Part of a small language model's weights: 24 layers, vocabulary 4096.
MLP neurons of a small language model. Each row is named by its layer, matrix (gate and up: input weights) and neuron, and shows model dimensions 32-127. Each number is 128 + 24 x the weight over its row's rms, rounded and kept within 0 to 255. Numbers have three digits each. A neuron's up and down rows have the sign that makes its largest values positive.
After each neuron's rows, "fires on" lists the tokens most often at its 100 highest values on Wikipedia text that the model never trained on.

L12.gate369:072137139184078102108122090086105107142101135113135156164146127130130080142121194129083169153100134156174130159124164118129148127106187104134149142136115151103136116106090130115137114145141161120111149109135135155104076130098113123153089113113150119171096099136118142129125111134122165134
L12.up369:140098114157097120128187097115125127135126140153180133098139154119118153133113108069152153112106066158129175140129119124046171122140091119107165136138129159144124172140176144131097089151132111102132100102129138118130131102133089126116113164143105120129098132113175151127119144110115103132
fires on: " un", " Un", "Un"

L20.gate79:134133111158147141140171095120098168140168138116148095127103112180169152152173130123158083131093138120128106093103130138127131160130107140112075138101126108108118082153088125115168125165096094130134091103099104117094130107080138136100123131113101124164169097156093170123113150101161138133
L20.up79:113130140145153097126135160099124152093165150120110129141125103173152162082157140137130152102110119129155122116116134108155104118161116106140101090119114127134102107137124136108175143146123147171141108097147136147129138144137162129128088133107140129126131117124082154113144128132129138112
fires on: " G", " C", "G", " P", "-G", " c"

L20.gate28:089093114143137109140120124083123120114163128158118158100150146139093139132136164112149116125138132156093108076084121130184096131056100094147169159119117106131139126154160127144160157160141147103112103109133112133113122135090096161145126152127122118138159101081126146149141141109125101130
L20.up28:139149116082131104148138155101084121150138173146130155129130115164109074149136129103165110190109148098110125144134152112126124108153137121138150127151133133104136120143096125158125104101126096064107141135121102093127154105116128113091148132147124118150142122151085111119108133116132119123
fires on: " an", " An"

L15.gate150:161118096094123127113124088142130143123137114137167147145149072181110094099115121141101128085129133164135113143108134146163110130170151084127138099132150113142107130149135103118155097144139150152131131189144104148118097095156179149176150125147114132103144124156100090101143096140123144138
L15.up150:128111126140126127104124192120103130155093126138138073121118096167129113126154106170132136155063124141123134125132137133126154159145096132143108102125104132158129115130105140150158121105160126150128105164135133156106092101125111152127167110132141099108148109095098097143128107139118108150
fires on: " ", "."

L17.gate50:113174153128136124163114141108108131137152124165140114140141171142137140073109147159125133162117152131106145159143152145151120119115138136140121116135105086128107122094130135110117093181142159133117097164124106094181100107129130146150171095119140166103157118133152127100128163077151159155
L17.up50:129136100135126140089091133134120119157124132133182148133135148138132105135146120083158141098070099106146130114151141081183159102131115152116139091140130168128133104134162126148138074091103144145164099142146146151147169106094136141081146124099091105123147181144081140145128158138122146110
fires on: " January", " August", " September", " November", " July", " April"

L20.gate141:125120104135117100110154148163126100127089098119138142100162106183167113132152153108153148153197081120123136103158193105091149119121143115118067100143149149097118156095093103181099150152137156135121107166107126108114155134161113158149111124137079130127126124109108176125138098145139126135
L20.up141:135147109146141093092144126127152154102162121155121116128180104147126099213125108138152100185131091156168093070141168141110162118162138143145103101098103165124138119134122128154134129097145105116140128111131124160148073117097137114125121125133113113134160134131096127147128154143138140148
fires on: " November", "–", " January", " May"

L18.gate167:110123137129115134146160157121116123164119087118178123147103105109128144127145103133140072137134153157120132138151119133144093125114183155114121062117135149117123121151129091138127164174136151167102156147119087110125177117145160139157164115138139085152112127112133147103152133131137150125
L18.up167:116125108147137118128129131111125180099146094116111106114087123148131130197132126111138125117124095109152143144133106117143152103163127123130089129105130117110112111084133116128085089078141131095150093142124124125116120109108157166114191141137110156077152126109133147158138144096118139152
fires on: " ", " January", " November"

L4.gate77:122132152125154165113116120110148122143150119157133132154124193133174119131177100064118175123109096103159122127143148121086138151137130127151113152134164104150188142104111143127141114121110119116150104125131133111138133156131141110158138135134139119122123115130101142113111178105158080160
L4.up77:112149160129124144130125079081138108134127117121106136120132167125151106157180102066158128113128097168176093129166093120122119136141156152128137128101155129136195145163132148137102099110129096160103126073140126139146105153139128135128108117135145113118173139111094137112154162103153142155
fires on: " |", "ies", "ore", "over", "elt"

L8.gate183:094136099120114100124128126116102128132114151094131108127137134153110089101130105135168138142154159153122163147122133120141185131114118095157140097111092090121091154171127184154119129116129112130081078156094154117137125157096110173159129146126132119120092129109145096120122093115112074109
L8.up183:150121085141070162110112105091163146119139152113138153116130146132133139122136171128081158100149133116136138127133157134116121192132156144096140122135140126126130117121122134154111116156138115091116105105101131104113140143110136102173093133120072152130137141092100117097138137117153137121
fires on: " on", " On", " us", " along", "On", "ng"

L16.gate112:137133100132142127133163165159117122110149168131082126125148132173128131128127100104113166118153130089136143144096096108114091143083176135114193086114096124104133156129093106125205113132126104144134140167145119104164154167150133146115148090103103142128148109112099127120162133144159135117
L16.up112:122124112177188125120110136140100166124113102154095101093102139153124088132149129119125135111117116129122117133149139090105110153150138136153123137124126116109115139138109123178111093135100166125144126151120124126109126132120094143106118131113121145137064106155134100129118140148154173124
fires on: " |", ",", "),"

L15.gate243:137098093133152146133162160098144096162113135144127134061110109130109094121120134138145151148153151121100152125156106140165120104168111163131109124131141133128146114092136130138099134160078139118173119108125122106108122139122091105120137094129109129157107153145100137122101142147141101120
L15.up243:112151101146124108095170089099112138136122154087120133166122125125133140153132135135149173077119155160114101143143113083112079097135124130102139141080137142120089120112149122109131101126112130101117145155131105151138132165170155122130083131170121090146113125124109099113110110120115085107
fires on: ",", " but", " ", ")", " and", "t"

L21.gate141:090099140165142117143115146127093112165095129133118174156176125169117112146113127160122081095098091120120164102112060140118112132123146104114123151162148143112145148105171095168142095135108122140123111106115128135124114169132122147150111163142074117134086145130149071123156113104123168131
L21.up141:135112167175119119126121102156112138144143140150134107128125149164155112113089107142161152134140138133123098077184113128132138146122122141105118122166118136107107145103150143142132126140116108124123106126138089152134136172158126131108145164104120117130134165123127111112162170140125110130
fires on: " |", ";", "97", "8", " V", " Team"

L3.gate66:138149138158128121082178102110113104121139150125157158110136129109117152096168110102157168073119151141112120126129176125117124193102117167141114146156136134116166138121121112170146162113148165116147123145117156073124145146154137172115127143082118100112128155113087135140118152117105100118
L3.up66:103119137128134142117116129103128055090109131113174180157122098143146127125125056131112107091133127118149137149160132120094124108149130121155142142123122127113156144150135134124117127148135116143174156130101125144157134158122132167089128125127125125148155093127118119091184154133126168125
fires on: ":", "itive", "tain", "ors", "side", "ement"

L12.gate285:139091123128154152154148145128098170123157106158123086115138143110144101144127123166107154106127116108125129129149116176172122130118131120120132145138121090132139103119085129090153124135125136112151104099121130123178136109128131122143145132058123162096134112120110107113165150126130096137
L12.up285:143139151142131112188105113143123127124142124122101129139138141132123106176108109139116175091151149143124138074122114124156113105105164137106098148107123135112125155099161157138106147096057147074158137139161169141159139126094122133128118159063139114084131122103164146112096147127139139171
fires on: " he", ",", "),", " she", " politician"

L11.gate294:094128143140093145096144146111070135127154149096126120153099170171115179129141124090153113085136129130128171107144123108113141145087128162136138121058138143106099172124127129129136182129122128106168134121072136128070107099100129116164119115114142149124155181156168145098149165096104131142
L11.up294:125131148159103121095171155103106186135099132153127109142094151107187094150158138100117120140103110129117142101146134113133157151108148131106109120125121178089155114095155173158118117139123147148120130138066122151134124167110141099105126130084112137108164110150150118116131164116147094121
fires on: " |", " |\n", ";", "|"

L14.gate357:096092145100136147175115141146114101126110113138140192186137101146144119136141104133157134167107129079136157132153149109163108146148138140131149119097086103121096163147107117143110104139148104154125097166126067124155174129149149155125140087107128168102159163127100127127132142125137108131
L14.up357:137105107108161120146102131129154091091099110107111110134080112080148107154145095142118214099121131088147171152138126121127141118130096148103147095120111121134124151116153121166157108133115146102127122095149112079164179117153145113148160130150103130135151113096107158125142115110135145172
fires on: " November", " January", " December", " May", " October", " September"

L16.gate363:096122179097145129137156099174120138142138152138128135116126086139122114122139121097111166127104137172129133136125091075149119151091162088104152123127153113139124148167130120135145138143084094154095109101126121162130138095170139161134165124152112103135150103132190125107129098119159101121
L16.up363:129133125144096127101154155160078128134092161128115140149151102157122164123099147138113114156148177134107119122133163126142098158124064101136128087146181158121108099121121105112121143086128164150165119093127143125141139092109133147134109148133118165135113111130160063115159131088166183135
fires on: "C", "c", "-c", " C", " rec", " enc"

L17.gate145:082113097145124110140155125093123127133099123131096121131141114155147102151136121097152111132137171120131099176095114107137141093154132132162128114175149136119125122158159122158084184153130137122111130102126149117159094087107142071106126141175131138144126127134109162157112127155112100155
L17.up145:123105157150116104144093151129185132126149119140150176102121093162122104086129116123133136105126101114093105135125116131154107113148117177152121109149118108127111127112135101163085156132120113151091097133109119110133133082111102107124088140149123175149076167119181123084156149092133164132
fires on: " of", " after", " After", "After", " before"

L5.gate74:118114141126121129138135137134128143176140109162126116087140177140093118120124148115097127110105120153073136142119127137126137160078126079148147098161108149139157136083117115159135104115109133111101096154110141096132094128154161129138127124102097122088140092131105101139150141146121147150
L5.up74:115129169148119141149169139138133142123112149143059132109112078125156159135100155151115105090142108134100134151120162144182143127087123076133105132134128079077157119096129121177156159152076096110152164138139141113112156134126158090143106123132129079093134116113136153112136124161158122137
fires on: " dr", " he", " gr", " she", "unn", " tr"

L3.gate159:103126165087143167072122150095090134125130156113099148129170120089124119151086092140178119140086121124140141135100148159144158129143129150142165187132133113095121094116101136117112158130143124110143138104134146108099127114107126122142123121119105107102098124128081112117098107156139132164
L3.up159:093104172145091099164110130165120091167154114107114118157123119126161107128147151164159107128145180136148127142150135151110095142114122151113178102128125138123114144169154094091106114128140145146115091114149171125140085128161125155109063155110114111106157113140130141099126091118152106123
fires on: "e", "a"

L14.gate97:137119086145130104127095128129135134129141085166133116142111109133158139154140142168099100122092185132132091101173126106117132199133113136147135106169127122108130127178128150131175111127157135152118123110121124111118129167114126057074087102137078136122090154149129145115107172129138139099
L14.up97:138138121130161137116116138124096146123146127151134137124116096137187107098138173153121135138079142150137113120132141093128103174145115149147122119160127126148071140154110158146163122136139130101139111102101174104131138134117126114064104112143117104114112084126102133112120183143123105110
fires on: "ops", "f", " –", "ush", "ist", "us"

L11.gate253:088150117145122132109148108110133108152137185137101153126140135128128126116136095110165086113149093182118122170145105117137123166105130150133139156139122138176151131120196115142195129101110133105160150109109132165131092137097090121120144151102097116127094129119114119185134113117115117138
L11.up253:127155090111147150136125054169156130138187128163142155125132116153109193120100152098185102115143094152113130141167118126152070164092102105119127104147103143121120112131134123151116133113106106119139136145122101128093136130136152118130176114106118129180088138108124093139140147145127105133
fires on: " and", " exp", " d", " comp"

L12.gate359:109135166135104108113164156140136151119147133136105126096136136149143089154132114142128131117113141149131140097116146123153134156208173136152130139155132187125113139120156150131160135172129138182118096120177108111107115142113150117126137143118086152172138145105120156100143082077148099118
L12.up359:072152155128112153108091155116100151120103117149128142122134093157168131142111114128117127153125148161146156139129117108148102114099177144140160146147111126127088106129135119125130142170148132155094098116128141161124115124135153121146104131145151118105132115151133152124143066127130135128
fires on: " and", " or"

L17.gate342:152128099166153122113126123181159137094150121141162145097173164086098133145171138122162151110102122147123155086174139116106149112110160094162132125096092141130103123151138153163135121098148131117168161121115109105127140092135099116093117115118152163139173144116123170107123121118118140119
L17.up342:096106149092140115138126162131134091118118157139139115134129118133136157127163160145157146156131135085131094102162101103056127177150154119124149153090085125132108125098089144105124136170161120170143077116144108106151149108135129127155126177144102106094122133104112118183159157120110125084
fires on: "18", " early", "11", "15", "Early", "12"

L11.gate116:137153124156089134106140085145081147138158154164136132102160121102112135113093169075139144125159118160142145161108145125130145148090166113137117103116157121096166127172097136134152112134129115134152126107142126159155172141100144151132116155148134164143124120063141143137130084094093115136
L11.up116:153106086124123105152173135132129151131095098136133167137138160145128152189106119088104174118124110147126174139120082157126162137153094116142112063116115140109119101127162133167166076126161163143139182156132135127135097146111138135119144109134144198151128140124113151088157148094175149157
fires on: " un", " Un", "-f", " ref", " def"

L14.gate237:125106126134096138141118118073110118124129134122137158117134093154142076119130154147109153147091145130164139129107094072142133125100126161125143066138124109178145124123092145132156143124133151110141091114134129120090118103167130144137112120130127145057158099094139139153126127126147167134
L14.up237:116118152120127151158121132113121091113144143126170138109133133150163143163109137165147079139110104130103132137114107169159044155053118161176142108107112091156106130093133144116152122160132122204145068137123102128161109131134119149119129124103123134158142089115103120102132128100129117146
fires on: ":", "91", "age"

L6.gate94:130115170179103145114162121120107134183124115165114116143124094138124126170104155121181166116114095109154133111120138148149148123117135127122126143110159141119117108112119144150133125158171131099103135121129121152156116134131127105134141118117130089082102134089121108117108117179118149107
L6.up94:154127121136108133114168139124127113143131129096070121111100159111164151137096155121150132107129118120142144110132134122128145123075122120130128148145153130182120183105169143149108126162153126139110118171156120128121143115153134082073135140139161105113147118077146138099156123157128174157
fires on: ";", ",", " |", " ", "."

L4.gate82:093070134109120128111107130116138095124123099097150132164212151101171129128109119144116150117141133140142101115155125160111159151129140110118147103108121132124156122162167110125123138123189148188128106127145150146089144117147184136158156152134111128126124091101153128122154147147132116138
L4.up82:137084120147135100106098130152138118109158112071181123129181147156182186141107132143148143144150127146126138162166104151099161131145114124160136083080122128135154148167152138073116117130129128159142107118129159160139114141109159123152137131123099119109143119124189170120125102133133113167
fires on: "a", "ferred", "und", "ruct", " Air", "f"

L21.gate94:098092136124150073106191093161124132172159150122110175120150153132160115121144148110101129122129137152105108161132165135158111101116131104153142166156127146134147126115138120125164168149152090093148095155133129171142137113153123100127178132142091122145144145127172101137114139128115089091
L21.up94:105101098147090151136161095173135142141125117129106102132124121144140160120125112133146144160094180126086120176147123114121133156169134110122167125149104150072172091153097149127119159122132111107164085159111142108100114111126130132143143150096084136152099107120119141148133098129157163092
fires on: " comp", " exp", "p", " resp", " sp", " sc"

L5.gate82:174143142097124130168076145127087138137130086131120156110172118140131121135173082149153112100093074131151143115133124122131147099097141126130194125111141114136127116137136104135103111129120161153109124047124152137117103153103176111101109158127127141166087151145115117104177147151121111137
L5.up82:117120115083128153119161087124096175098120117113086137146107143157091103130134143104199105073126132122121085138119120168154125096105118098151151152133137112122137095121110124164133115147122091113092146081125128103154123161136183109130138164103129145126100142114143167115167128171155159104
fires on: " E", "F", " Win", "E", "ec", " F"

L20.gate325:077157121137118136129134132117083158126110137099172095085120129164116116171141123105132125093117087095115147119126149148132098151137187146138128087129129151131126129148149124133074097118170143171116106118162122118060133109101121096136121165142144152152161142137164135119114105154132169100
L20.up325:132160097136147161142107130109104131150110140156167142135149096121159110162130129129107108114095124183147134143120123100106166119132135162114145108078149139131088117131097134140099115125091119149157150132134151144128147141103123119091150104141076100113165094140109154133135092087099134092
fires on: " (", " un", " \"", " ac", " ", " |\n"

L6.gate23:120118084141122174063135126148127116134156135109121135152108178127138107135164137125158178122114137117154131135108160074136105152178132144117127118147156139148139113150162124107109112135195131101129095129108112125115101138128101138155167149114137124103091112134130118128092131107104122159
L6.up23:100189146139145162127095125116122116149146113120093142100094207128146129123135119167173118117172109153109137114118101165151108146132102138096089090159126121154140159166131175120172117117132108128099133129146115153110135146125087114155143139139124156148121139117133148173160151096092145082
fires on: " |", "."

L20.gate373:120159165148146095164163149151127096153106165120131107134142119150115083107138098141109091136120146152127126171094114145113155198072151094118114064119153126145106144113140160163145123139125092155098144120170074136145124086146136143116135143162163145099162082112143119115154145134130112151
L20.up373:113160094164158149130138087094112129103111166146084117164136162164178133121170135100106131119157146137144142124133115110142103141088106125073089120118141111118119130152129115111150098139170111140136152115116139112121141151115090109114148143133106143130146144109156163145173126136116138112
fires on: " Y", " C", " H"

L18.gate351:140143155138116134164100158127122088169091145141154122086139163152110112114125079150109179163120139117162137117152133098100098149117150158177119112127110134136114166137135114117101105141104141112145146147180144176128086096114122132128158086110117136109144144146124159158124167087142130120
L18.up351:124108154128142162119087122147129064117104138209155119124129138164163105124095114139109148113131137121135169125106116116137099099121122138166124134110140119164140160146112105125107123169089147123152098120112136144085112129116130157127128133094132111135145141140063112156119155127110049159
fires on: " Label", ".", "ats", ":", " date", " zone"

L7.gate222:133125082165142150113127139123134167154153162148129092133125114129170135116113135148113101148143105144169093104134157119107172145134110134122091116152097092102160163126102174142116142131140133120113140123144145171106084116153133186158116160134112130129126084131125093122142147089126099147
L7.up222:085086128104122117089127135122159125106129148122170122118143124167113180096092111102092134112157120122151115090159141134144139160076154123096136116133122131090142141117111137121126131133109149090096174146091145106130147156118123126121106129116130177151110117156095135106085119150116101142
fires on: " on", " along", "enc"

L21.gate325:140128105153151130098139152101138133089100080100135140099112102166100143116164145140173144164184108127115144116155109134089113149113118103132126075140120157088110139155149062151154113123166176108134118147157124124149141125137158138142142125119160100142161152176119138104180137140162115144
L21.up325:155125103143171131144094172120155144107130125111137077110147122151113135125128151149180148183049078128138152137161174205088136175137121112112145138117135133122137138123132127116056128098134169149121110153172137119110116131127116139109141159152127093122141138149110158123153167145116117148
fires on: " ", "–"

L20.gate317:160185134134134145097163127146119080116113146143124114167108161173144157158118145176112108170127169122098115088140164136121182149138158173184128131114166138141126098139076136134149137115168100148140110139184071124100126099106138145118107094144166150143125114154129125096108132130123107120
L20.up317:108173141101173134090082130134150156116128122136149155112107111146145132110120133134138153130142144110119163081117126139130137088137100130094147174111155126165114142141174125103140110119145110160108131138112128141135120146148140137167117092135116132110134156148108155106134175143125155106
fires on: " would", "0", "at", " may", " to", " not"

L11.gate31:072105143110130112088117143172128165177140135118114126120158151148178098085146128094158125123155172111123105101120147134130152117125095120132156139132157091125144130144099174119073161135153127069125108129109120119148133129094144110149166142128140085114124148135171111122133136114144105101
L11.up31:141120123157127128153180132099095172128108097149157132156114112103153109125134134122137166131162108136125113140093096148161125104140126150121105160139130147112114110140126105098089112086129089172116112110120122146122098128131109139129120120152141145107147113134129112119051111127130090136
fires on: "%", "0", " sq", " average"

L14.gate75:152143114105116155102144121147095107109155134125130167125130107148093109127144149128132134125120149135158126138128155141082153170100115133167098099113133138145117161141152129131171133139132122113136151115099081077109112100106148145122090108170119113156144132122101123109135158161165172111
L14.up75:114132144134101108093139161134167126100156147147155117159141161133131106150164178111099146094125145098112130119128104117124163103082090125154085126134126149138164086147139184120114151155118108142114108136111130141131152141103114152123126080114141162133100136167143086114157156148149113122
fires on: "e", " by", "i", "ron", "th", "n"

L3.gate341:102146124116126124134125152105088138095120148111118120152171125125129139124136099147135132126143168148131120169112123112130102123151115135195147108121119156122136086097124132114142083120106167151138117067143144133096165132080155107132092149149119131153098073113127113111126070112118111113
L3.up341:125143151143160188104102111123130162127124140108154092151113082158103087135128109129150125108112133129153149140082149139173117105111102119138139131148149150151142114149124110141148136145142121136109139101123151129134164125149112109160116105143078176092082117142101165180133117084124179100
fires on: "e", " and", "V", "ification", "a"

L6.gate2:179149140153113129071121138096151146121172108099109097120127162100081142114114128120134152109114144099120163121155176143133141127100098133171164122108112138120118102145137140119120145107147137139117129155135186094128140083124115140112104133114144125106137136120094139077132117128111126119
L6.up2:147081125094116174084092129123103102134142129107107110143130142125119103124159105114132160135089102129133138153110107112081115123146126174147154132137116098165165093162129115144146146147113148147143148106132164128140093118098147143117120155146130127116133088088134166094123144178134104124
fires on: ".", ":"

L6.gate162:110095095125172131088129082156121130128146140136107150151127164104136103099142114201163108142108112169154141128119141110091114162137134127157131130148105112106183135122142156161133065135111156133135133126125105162157123127101171110144165156159161136121110049100127097122124162100162117156
L6.up162:105122153150119143086134143104111136122136134114118165124088156094115129127130152187140098145143142152149137154114141083146165133107127109129118147155128101143165124099149171146160082141125117091116132152098124132140124178096151140164115184157179136107095091116110107191119125112134144176
fires on: " on", " |", "}", "ic", "ers"

L19.gate297:095140128060092073126145122147120167098125146114145143100085119118059117110111146138146144077107101090175145115164134117143141124146115109134099121113171117143085136137107142160104141137092164146112109123119139158125106111138071153106133107097125114155153146106137198154111159124142131108
L19.up297:170106145116112118130138160141120118130111151100139109096101129117122094125136144160138149151079110142079116153129114166123104163129143080154126139096123185121128159189119127212100140115090137153108121115114098111110111130144119121136147141139099105147137150097133133107108152136116130152
fires on: "20", "y"

L19.gate360:154089139122098124102136119128169152131093135110131149144100118098131101135124157121131141142121166112076132088177123162097148086115134146125162100115112131083118145114110167157155136116084077155101072103137125164157136115140125116121171119126120144129161157136140125131171150115119136140
L19.up360:154092108104106117136163167124139157128091139103120134102148089107115124153165158130195139115168165133145085139111115100114109100151124097140116176089115107080164107174118092121119104125159099149136133142086129154145108162098177100121097113130111096138108146151092118120126144133124111097
fires on: " O", "°", ",", " g", "'", " and"

L6.gate229:152109123122092165152124113127159135109126145136107133124153163134150088089167100132133133148130117133146119116147138144108165127171114112124086077136115126146125140140144100114123137151144142152095103123119108173173145129168126169105150143158122085151158130106148153125097144113087133149
L6.up229:169137178118111114130086099137167164102148121142103101116127160115148123124145135160143108136101159132101116159111139146140144127160111113135099115130148133134116114134133157116139157126096109133144130133174108161134126119117109130162142145172136095173127149171150165138146118121134153131
fires on: ";", " |", "{"

L10.gate159:132118138110132145116161141145143148100082134136134131115127120127143112129160143106150136123113147110121132138136130065144132136136137140139141091101138160174095111167158107136084179168147089109112119118128117157126140132126119143128096109139171153162098109129112107076094149144119139142
L10.up159:128126136086179145172133136102185121114083148106076147152107112141144161094128084124133119148128124083100145102094141145111117152109076131112165148118115110130088102140122106156104140076130115144105145163147087099128114152086129164122113149136131116119159110122123134097103146139115116117
fires on: " to", " not", "ver", "ot", "'t", "ac"

L10.gate97:150137138191118127125176124084115173115119129099156117109079129085075163099111144131147116124076103137145150129095145124103134108152143119090176151155141095091112169113118128150101131132122164117114123118086131156140134105070154144156119112122098146124143115120092128127118135130129122126
L10.up97:141073177167137117152139116128136141120124121154148128114115140151165150158126131133142110111149125148177173179183118153107143135103144122156121139117089145084165134107121117141161127122088163114143117127136141089112171103081142158134192170127129137116128127120085122131144155121169131096
fires on: "==", " |"

L5.gate375:159127114092080133149137162101136123119138100164118092135097115106174121133118142158158126142156154126141098152101106119122114149113175113147114073134097180141147109122122119096119107116150122106114130130121141113138141214115125149123147158171137138103137068154133116077106133122103114143
L5.up375:150138135119106123146105118093123136154137132153135090107097161071166147139121114136155104138147131133159146124153146130136123106183075109123080148160140139154138123123176145111138123104142082112122117173116089107157076160146103129147125134137151106124176151124127121131136143110143166141
fires on: "-", "ax", "ric", "4", " |"

L14.gate52:126116060141126102149159128051112180159170142107159126156129134114139135091111156118106101118101116105113118140076082144153160109127103138165146135101131133085111151125116103128116134131153114143159129121116119106124137122165124146140111115160134075068137121089146121130142141121125132160
L14.up52:116127114123102126176104162091054124125129100112142118134146147151150139115119137138131148136128131121108159128104108160170111173136149139136173110155115140097115132116079102123163101113131131160141120144101132087147116161119160116151129137124113114155154136142112100100119127161135161102
fires on: "-", " |", " rep"

L12.gate368:154082122129148139102142129111123130151152093124188120081092125130158109141128114109157122095153108121133152095117134166191100142156142155083183090143134125127125132159129116156122134121164145149127130138103113149122119099125152107146112149101169126117125104136071104113144114088127147086
L12.up368:148095090144142140124144172167095160136121148138155142161116130145129088117185133111093155124150158174090162110090101100150075115156167105115142190144108118156106129128108113138110100139117131156073101128150178172119089066149103126102115105113165140107163098108114103134150120117115123131
fires on: " Em", " im", " /", "°", "us"

L15.gate119:115105131103136132115127135096142128083183163160109121125131166131117084149139113165109088135124112105120148109112120182145155116150117141151116118135134109090082146129130128128098130191122099145145127148123147116176131113096128152183101150125127143143127148146162144125174111086106128147
L15.up119:131120139164130181147120173121124162141137150113138094148088176153182145131170142131161141156106134143139097153157173112100101160086151123172116127171101150142121125121154099095135128118110125141144169156095168111148124151161122128159141146092091126107101127124094137149103120150124105109
fires on: " |", ".", "th", "1", " points", "3"

L6.gate250:156109123094141125153128160125146115148167108136079145111137160124113114135098109073136147146148143170113127113079119133146134138089082162126129107118163137133129150118144125134146122112120123134130137179112149134148159118114073113118140155140056127175114124110121120134125141129136150194
L6.up250:089132055109109102175133145075090108107147120116154164163144155109100108150154119110133119139140141151162114127090128108156107071101120162131160110185154143128127106128133103168137139169119157069110125129140127113155175099110112110113149105141138142100160079138137144120123137146094090130
fires on: " a", " He", "-", " an", "se"

L10.gate161:107137107183105131120146164089093175158131139125131146146111143111152173117109156102118050129147107112094148113116158134127119142121116125104124133125129117055087146166135100096128118110135094108129150135103104140126145139117156159148131137121131158119100168144131160104154157083114135130
L10.up161:171123140130129116145159126107110129133128116161100099122098159164157103119118112123160067103126133120166133112123107099119131138088151153191120170163116120112126151082120120132113124109128079152120131139096138113103131164137140124132178115101139091137115138165117116088129131149150113141
fires on: " |"

L5.gate341:066121124118116129160129120102095171089129124129125155171106132138133104178107141117127136161066102114144141074116128125086114141093112175124121124120155141129112148097139156135102121151181158142113182159148152147135162087136146117120148152156115137077105155095136117075102099172116132085
L5.up341:120155118153100156129146129078064111107098136116097126119147129127136149113106181143147093120138093130140126152088154114133092113114150173123100111151110150139101099102159165166094113101116125153111130138151162166114158147090149146143140127141135143084165106108129153134122139130160089131
fires on: ",", " ", " season", "P", " year", " ("

L11.gate295:108186129110149143163157123090097105118097123138152115105146123115099157118124120140114176119131103134129110100096144181155130113094133128162172145163103107149122094151162135169139112110133125129128183142156161116147098134137119146117142144112091092127149106113101175127134161137138097158
L11.up295:115170105112135099140128150103108120164114135118102135127134113136143134141149155130143157147136120088123153129143138165125120135075121143125180132104081126113127173086133147094113124158140100113166131096137136126177177116107132098132086198121106137102117178157095150121119153094131098139
fires on: "10", "14", "16", "12", "15", "ices"

L14.gate143:155133072136149144115138162177125093118167134134137110123130114152163151134142113165095113127134112119119147142122108180175186106087145144111105123117118132119096088139138101120160137156131128101114124147120094155099101137121093112103121178154123120152132124156096152134133101103131065109
L14.up143:119104177095093090124139171144083111106144140120092183151141103106168153121129145123139118122123141144093139117129108137160133126122095148098120084131133103082103125145161151113153148094143120122129095101132134149135086153122099130131118140118091140125135124162134164124124102131124144098
fires on: " V", " G"

L7.gate309:152088105120117150151131135107134074140137143111152108140186132142092105129137126110154131140146155143153115132129123117113131087114168151159133100112135107166068132107135133114151097125141109138117112142112112109146143148120173131140102163124163151109106128126121137133114122134156109117
L7.up309:129087117137155094128151171135103119155112109116141086083136162181090140108111146150122120113102107140069118129095146173081121110108164165149145124138113118124142181113112137144104112123117148114130095123088115133131130117123092167171106099100102099098102146130136131180159174151137143175
fires on: " |", ":", "s", " of", ";"